Part of a small language model's weights: width 320.
MLP neurons of a small language model. Each row is named by its layer, matrix (up: input weights) and neuron, and shows model dimensions 240-303. Each number is 128 + 24 x the weight over its row's rms, rounded and kept within 0 to 255.
A block is one neuron, or neurons of one layer that tend to fire together. Before each block is what it responds to, as a language model described it from the Wikipedia text at the highest values.

Number abbreviation "No"
L15.up32 [113 104 174  98 118 145 137 125 108 157 148  86 120 121 162 135 136 118 111  85 111  85 147 125 162 108 118 133 116 197  79 130 147 117 125 140  98 148 127 143 102 118 157 190 148 128 144 142  81 125 143  94  96 137 128 127 132 168 140 138 110 128 141 115]
L15.up72 [104 159 123 159 124  96 116 138 114 149 107 141 113 209 122 126 135  91  98 127 164  70 154 146 151 121 131 110  90 172 135 165 125 105  71  85 149 113 142  88 144 122 147 145 142 108 103 105 176 126 164 122 131 169 112 125  98 135 132 126 114 132 146 118]
L15.up120 [110  99 153  92 167  95 139  94 142 142 127 154  87 120 157 110 143 109 142 121 140 161 112 156 130 132 110 134 147 139 128  90 110 135 103 103 106  95 141 130 134 147 137 159 138 158 100  79 149 117 146 117 123 146 138 133  97 163 164 145 121 148 116 155]
L15.up128 [107 158 107 179  88 131 124 137 143 137 116 110 148 104 153 127 160 161 115  96 123 130  86 149 116  93 128  96 131 167 115 160 148 140  86 141 137 127 104 130 154 111 155 112 153 112 110 162 120  95 114 104 132 136 142 101  84 110 180 151  94 124 102  60]
L15.up224 [146 120 115 122 112 184 167 169 175 177 144 123 145  98 152 107 167 118 127 110 155 155 138 135 115 100 153 145 129 153 181  94 153 118 127  92 127 120 118  82 147 108  95 158 127  98 142 129 118 148 129 161 145 111 162  96 149 146 110 160 170 110 128 155]
L15.up393 [155  83 106 110  94 157 109 139 115 121 118 131 127 130 132 133 139 102 120 156 173 163 135 166 131 143 125 154 159 159 139 144 171  88 160 115  96 115 156 150 146 139 137 124 114 126 104 104 137 126 139 130 163 134 158 135  87 110 165 108  99 155 137 155]
L15.up492 [161  82 135  96 128 123 137 122 136 126 101 166  95 112 153 132 100 142 130 140 176 108 144 183 146 138 155 114 137 139 160 140 104 118 155 132 114 120 129 138 125 139 113 128 137 115 117 170 142 126 146 155 157 138  79 160 105 134 120  75 153 157 139 145]
L15.up550 [118 129  89 133 159 171 105 106 146 115 113 136  66 132 126 112 109 109 137 129 168 146 116 133 105 118  82 135  82 129 109 180 178 158 119 121 148 146 166 122 126 111 112 117 148 160 101 149 171 135 150 150 131 148  99  85 139 137  96 113 136 151 106 136]
L15.up668 [126 124 115 116 122 122 155  80 133 169 142 134 107 156 146 142 141 110 111 122 158 142 151 141 148  87  88 139 164  97  85 140 152  94  87 173 101  90 120 156 157 139 100 115 140 121 138 179 144 120 140 164 136 127  99 106 137 122 107 149 119 123 128 133]
L15.up684 [163 141 154 129 146 120 149 104  97 132 112 180 140 108 131 130 150 132 163 122 122 136 156 140 159  85 129 116 161 176  97 153 148 136 140 102 120 159  74 104 139 138 103 140 107 138 104 113 152 124 125 130 133 115  97 150 179 126 106 146 144 133 117 102]
L15.up710 [184 147 154 124 161 160 135 125 109 124 146 151 103 120 148 102 119 148 145  93 130 100 139 128 149 119 141 141  88 150 105 124 182 132 102 133 158 179 158 124 104 128 127 103 115 110 138 115 144 127 114 141 116 130 125 113 100  95 121 119 114 133 108 135]
L15.up841 [137 105 138 147  97 139 131 134 153 164 104 171 157 117 143 142 100  91  98 164  93 176 124 105 127 127 135 176 129 111 110 108 122 123 137 130 156 101 145  88 122 155 139 101 132 137 109 136 130 144 143 174 138 139 147 137 131 150 154 171 123 136 140 103]
L15.up886 [ 93 116 114 170 157 142 113 138 131 163 165  99 108 146 160 119  91 111 130 104 123 164 145 119 118 121 111 103  92  65  97 122 139  94 119 165 111 115 119 116 109 173 107 120 172 146 118 116 103 139 123 131  99 161 128 153 168 160 137 104 115 190 136 127]
L15.up981 [ 86 151 117 139 175 155 108 158 135 187 145 136 130 143 126 129 128 122  85 102  95 143 137 158 136 131  85 143  95 128 160 157 105 121 187 109 120 143 136  94 122 119 125 142 111 155 102 121 122 126  72 144 120 125  97 152 120 122 132 112 108 140 100 164]
L15.up1214 [151 148 137 112 147 131 153  95 104 139 158  97 120 106 149 149 167  97 148 101 111 107 146  69 127 126 113 122 152 155 124 146 111  95 113 141 109 119 149 141 100 127 128 142 152 148 136 133 118 168 114 111 112 180 127 118 134 104 135  84 163 163 122 126]
L15.up1236 [ 90 163 148 134 136 133 121 143 154 129  95 148 121 114 132 119  84  99 140 135 137 152 134 128 107  69 105 100 169 116 142 105 161 171 126  85 120 114 126 109 101 155  85 101 117 176 120 108 124  89 109 134 117 148 156  67 124 117 123 129 119 126 171 142]

Activity and performance verbs
L3.up395 [118 128 117 133 163  84  74 101 119 138 171 102  90 160 132 163 154  85 131 121 124 154 125 107 101 122 108  92 119 131 100 169 114 141 125 157 128 124 134 122 111 114 111 131  88 132 144 133 110 118 159 188 134 141 176 138 131 124 153 128 150 147 129 144]
L3.up1052 [158 131 111 140 139 143 101 130 129 103 149 128 144 175 129 129  85 126 107 136 125 133 110  82 120  83  53 124 136 123  90 177 137 177 147 131 122  68 119 114 118 148 111 119 110  84 130 164 119 162 137 139 105 104 142 112 135 136 136  97 123 127 111 153]
L3.up1072 [135 138 140 151 130 137 108 145 116 148 158 145 129 132 138 133 139 148 124 138 116 100 144 138 150 163 156 128 103  97 153 128 143 121  97 117 122 105 107 175  74 126 133 108 137  96  98 133 105 161 153 115 105 120 120 128 150 146 132 134 128 131 111 156]
L3.up1099 [126 160 143 111 174 136 109 109 127 134 128 132  89 151 148 129 139 120 131 136 113  81 138 121 155 152 163 158 124 115 135 129 132 181  99  86 204 126 147 126 129 105 113 156 107 138  76 129 107 167 135 141 117 144 176 138 122 144 136  88 123 122  93 166]

Word "No" and no
L3.up340 [108 152 124 103 135 154 139 125 160  89 153 120 157 131 168 150 118 118 121 131 122 129 161 136 117 121 165 126 137 128 153 141 111 107 151 141 120 167 150 124  77 119 102 144 154 128  79 144  87 128 121 108  98 162 127 112 149 125 145 163 105 111 138 126]
L3.up621 [130 168 139 134 135 108 121 137 136 131 125 131 130 196 192 122 109 121 163 106 115 161 138  95 120  92 112 131 143 192 139 127 112 121 105 142 153 175  87 167 120 130 119 125 151 115 102 129  92 121  99 150 132 126 100  81 153 151  95 124  84  75 144 150]
L3.up783 [128 116 150  90 132 161 137 154 155 125 118 110  94 150 152 115 107  99 153 170 122 123 157 109 147  84 164  83 186 116 140  92 146  97 117 147 138 103 156 149  84 112 123 131 148 132  86  96 111  89 160 139 140 130 116  81 132 147 110 121 117 103 187 144]
L3.up1173 [115 143 133 110 119 151 144 133 119  66 143 102 139 127 135 125  98  64 127 148 156 182 131 102 114 127 140 160 167 135 162 122  88  91  85 107 125 103 101 139  89 103 124 146 149 156 131 139 139 155 113 147  92 155 122 126  85 126 145 145 134 130 164 162]

Action verb completion
L12.up1007 [157 127 133 141 122 135  99  90 132 108  97  91 145 145 111 168 167  98 117 166 126 200 126  89 104 112  88 164 117 114  96 162 103 103 133 172 111 124 115 154 157 144 135 116 131  77 157 151 122 114 155 112 158  88 132 107 103  92 134 102 106 156 165 142]

Predicate verbs and relational prepositions
L15.up190 [158 148  94 152 119 116 152 127 135 143 119 176 111 122 119 154 136 130 130 120 210 105 132 132 102 134 141 133 156 131 134 123 137 122 128 198  98 153 112 128 155 100  98 130 128 152 112 153 131 120 138 128 132 125 167  95 114  76 101 127  93 122 111 119]
L15.up225 [ 98 197  95  91  64 123 115 166 152 138 148 149 121 124 106 104 133 125 161  95 161 111 118  94 132 131 140 106  93 181 122 112 132 124 128 140 137 130  88 157 104 105 100 144 107 116 121 145 120 100 155 146 128 133 121  54 108 142 141 132 118 129 123 165]
L15.up293 [ 94 121 185  91 147 130 100 148 124 118 131 153 169 116 130  79 100 116 105 134  93 100 147 114 129 165 136 139 127 156 111 122 139  63 131 145 147 130 104  98 143 125 144 153 143 155 124 159 164 153 131 138 113 142 121 156  97 127 160 140 175 123 120 139]
L15.up418 [160  93 107 109 146 135  90 131 145 129 141 173 132 137 115 154 109 145 121 128 144  70 162 152 102 120 133 120 141 140 134 140 126  92 103 135  88 130 111 150 136 164  92 125 122 131 139 151 126  84 140 149 134 130 168 105 115 114 137 155 139 170 134 127]
L15.up560 [121 130 134 139 146 114  96  78 118  83 116 116 140 101 121 152 144 153 141 103 117 129 105  99 160 143 154 150 115 116  99 164 127 127 123  52  92 139 121 123 162 123 152 133 143 180 140 118 111 128 115 143 143 159 165  96 178 147 119 170 128 139 133  95]
L15.up629 [123 104 113 146 151 151  80 143  83 122 133 122 132 135 154 108 139 105 114 115 144 133 166 131 106 134 160 122 114 146  72 126 136 120 127 100 144 123  93 115 187 124 131 120 151 146 122 145 157  88 110 138 166 125 170 116 111 144 164  92 149 162 101 151]
L15.up638 [137 126 109 121 128 114 142  96 132 135 147 130 145 117 138 131 129 105 159 116 121 117 127 145 169 141 121 135 129 116 140 178 124 129 139 154 127 113 155 135 102  83 168 145 156 104 110 116 139 120 108 104 156 147 115 105 167  91 161 144 102 151 138 198]
L15.up740 [144 122 132 121 127 151 133 126 109 102 113 138 142 127 144 162 129 107 102  89 171 132 149 137  87 112 109 129  96 164  71 142 117 129 141 143 111 138 159 112 148 121 159  87 121  86 170 127 174 109 138 155 157 126 102 130 115 109 132 104  98 137 108 156]
L15.up787 [137 125  96 138 162 127 148 158 139 107 169  85  93 130 143 123  99 121 143 120 169 137  69 137 104 114 138 144  80 137  77 142 102 144 144 145 136 133 136 153 114 152 116 134 124  58 115 103 155 130  73 109 157 160 124 101 142 125 137  94 165 144 127 144]
L15.up942 [113 113 132 121 122 143 137 157 117  90 102 111 127 102 101  92 138 109 111 147 125 141  77 120 109 148  93  93 108 139 131 176 149 108 124 111  75 102  62 115 157 115  96 101 172  94 136 147 132 129  98 164 142 120 161 105 173 128 134 111 146 164 137 168]
L15.up956 [144 129 147 146 143 150 131 142 121 122 151 142 159 112 169 132 162 139 123 170 114 132 143 120  97 141 120 168 135 143 116 116 103 133 131 118  98  98 119 137 122 120  78 138 132 136 100 116 136 151 115 135 151 156 150 127 123 122 147 134 132 143 117 119]
L15.up986 [ 77 132 119 124 149 114 167 120 102 143 138 120 116 122 150 110 166 113 140 148 138 158 143 133 127 119 141 100 103 145  92 125 107 101 132 173 142 132 129 117  99 152 133 132 142  94 110 140 114 127 122 153 129 113 110  91 120 117 160 127  79 168  91 128]
L15.up990 [140 156 160 129 149 129 131  99  95 111 104 125 128 147 111 141 120 140 110 113 100 166 113 136 131 146 113 148 126 119 118 150 148 156 124 163 137 141  90 159 155 135 107 117 142 130 129 129 147 118 137 162 142 120 128  88 116 153 135 125 155 112 154 146]
L15.up1058 [136 143 124 132 113 132 101 117 123 148 147 116 122 113 179 153 179 125 129 151 143 124 142 128 126 166 104 125 102 147  60 168 176 132 143 193 127 110 132 151 142 122 159 170 106 153  88 124 113  92 173 110 115 161 115  85 168 105 145 114 154 142 129 141]
L15.up1073 [147 110 140 101  78 137 108 133 140 109 137 139 133 140 140 108 163 123  96 147 100 147 104 146 118 168 115 122 118 121  74  88 112 113 130 158 154 136  98 126 122 117 129 138 103  98 102 132 155  89 177 129 181 150 142 109  96 130 162 141 150 111 145 147]
L15.up1133 [133 126 139 105 122 137  97  88 153 185 119 120 101 142 113 120 135 121 107 170 168 118 123 119 123 112 145 116 124 126 103 117 141  96 146 170 127 150 120 119 125 137 113  98 140 116 110 128 105 135 167 106 142 136 133 130 144 138 117  82  88 215 102 120]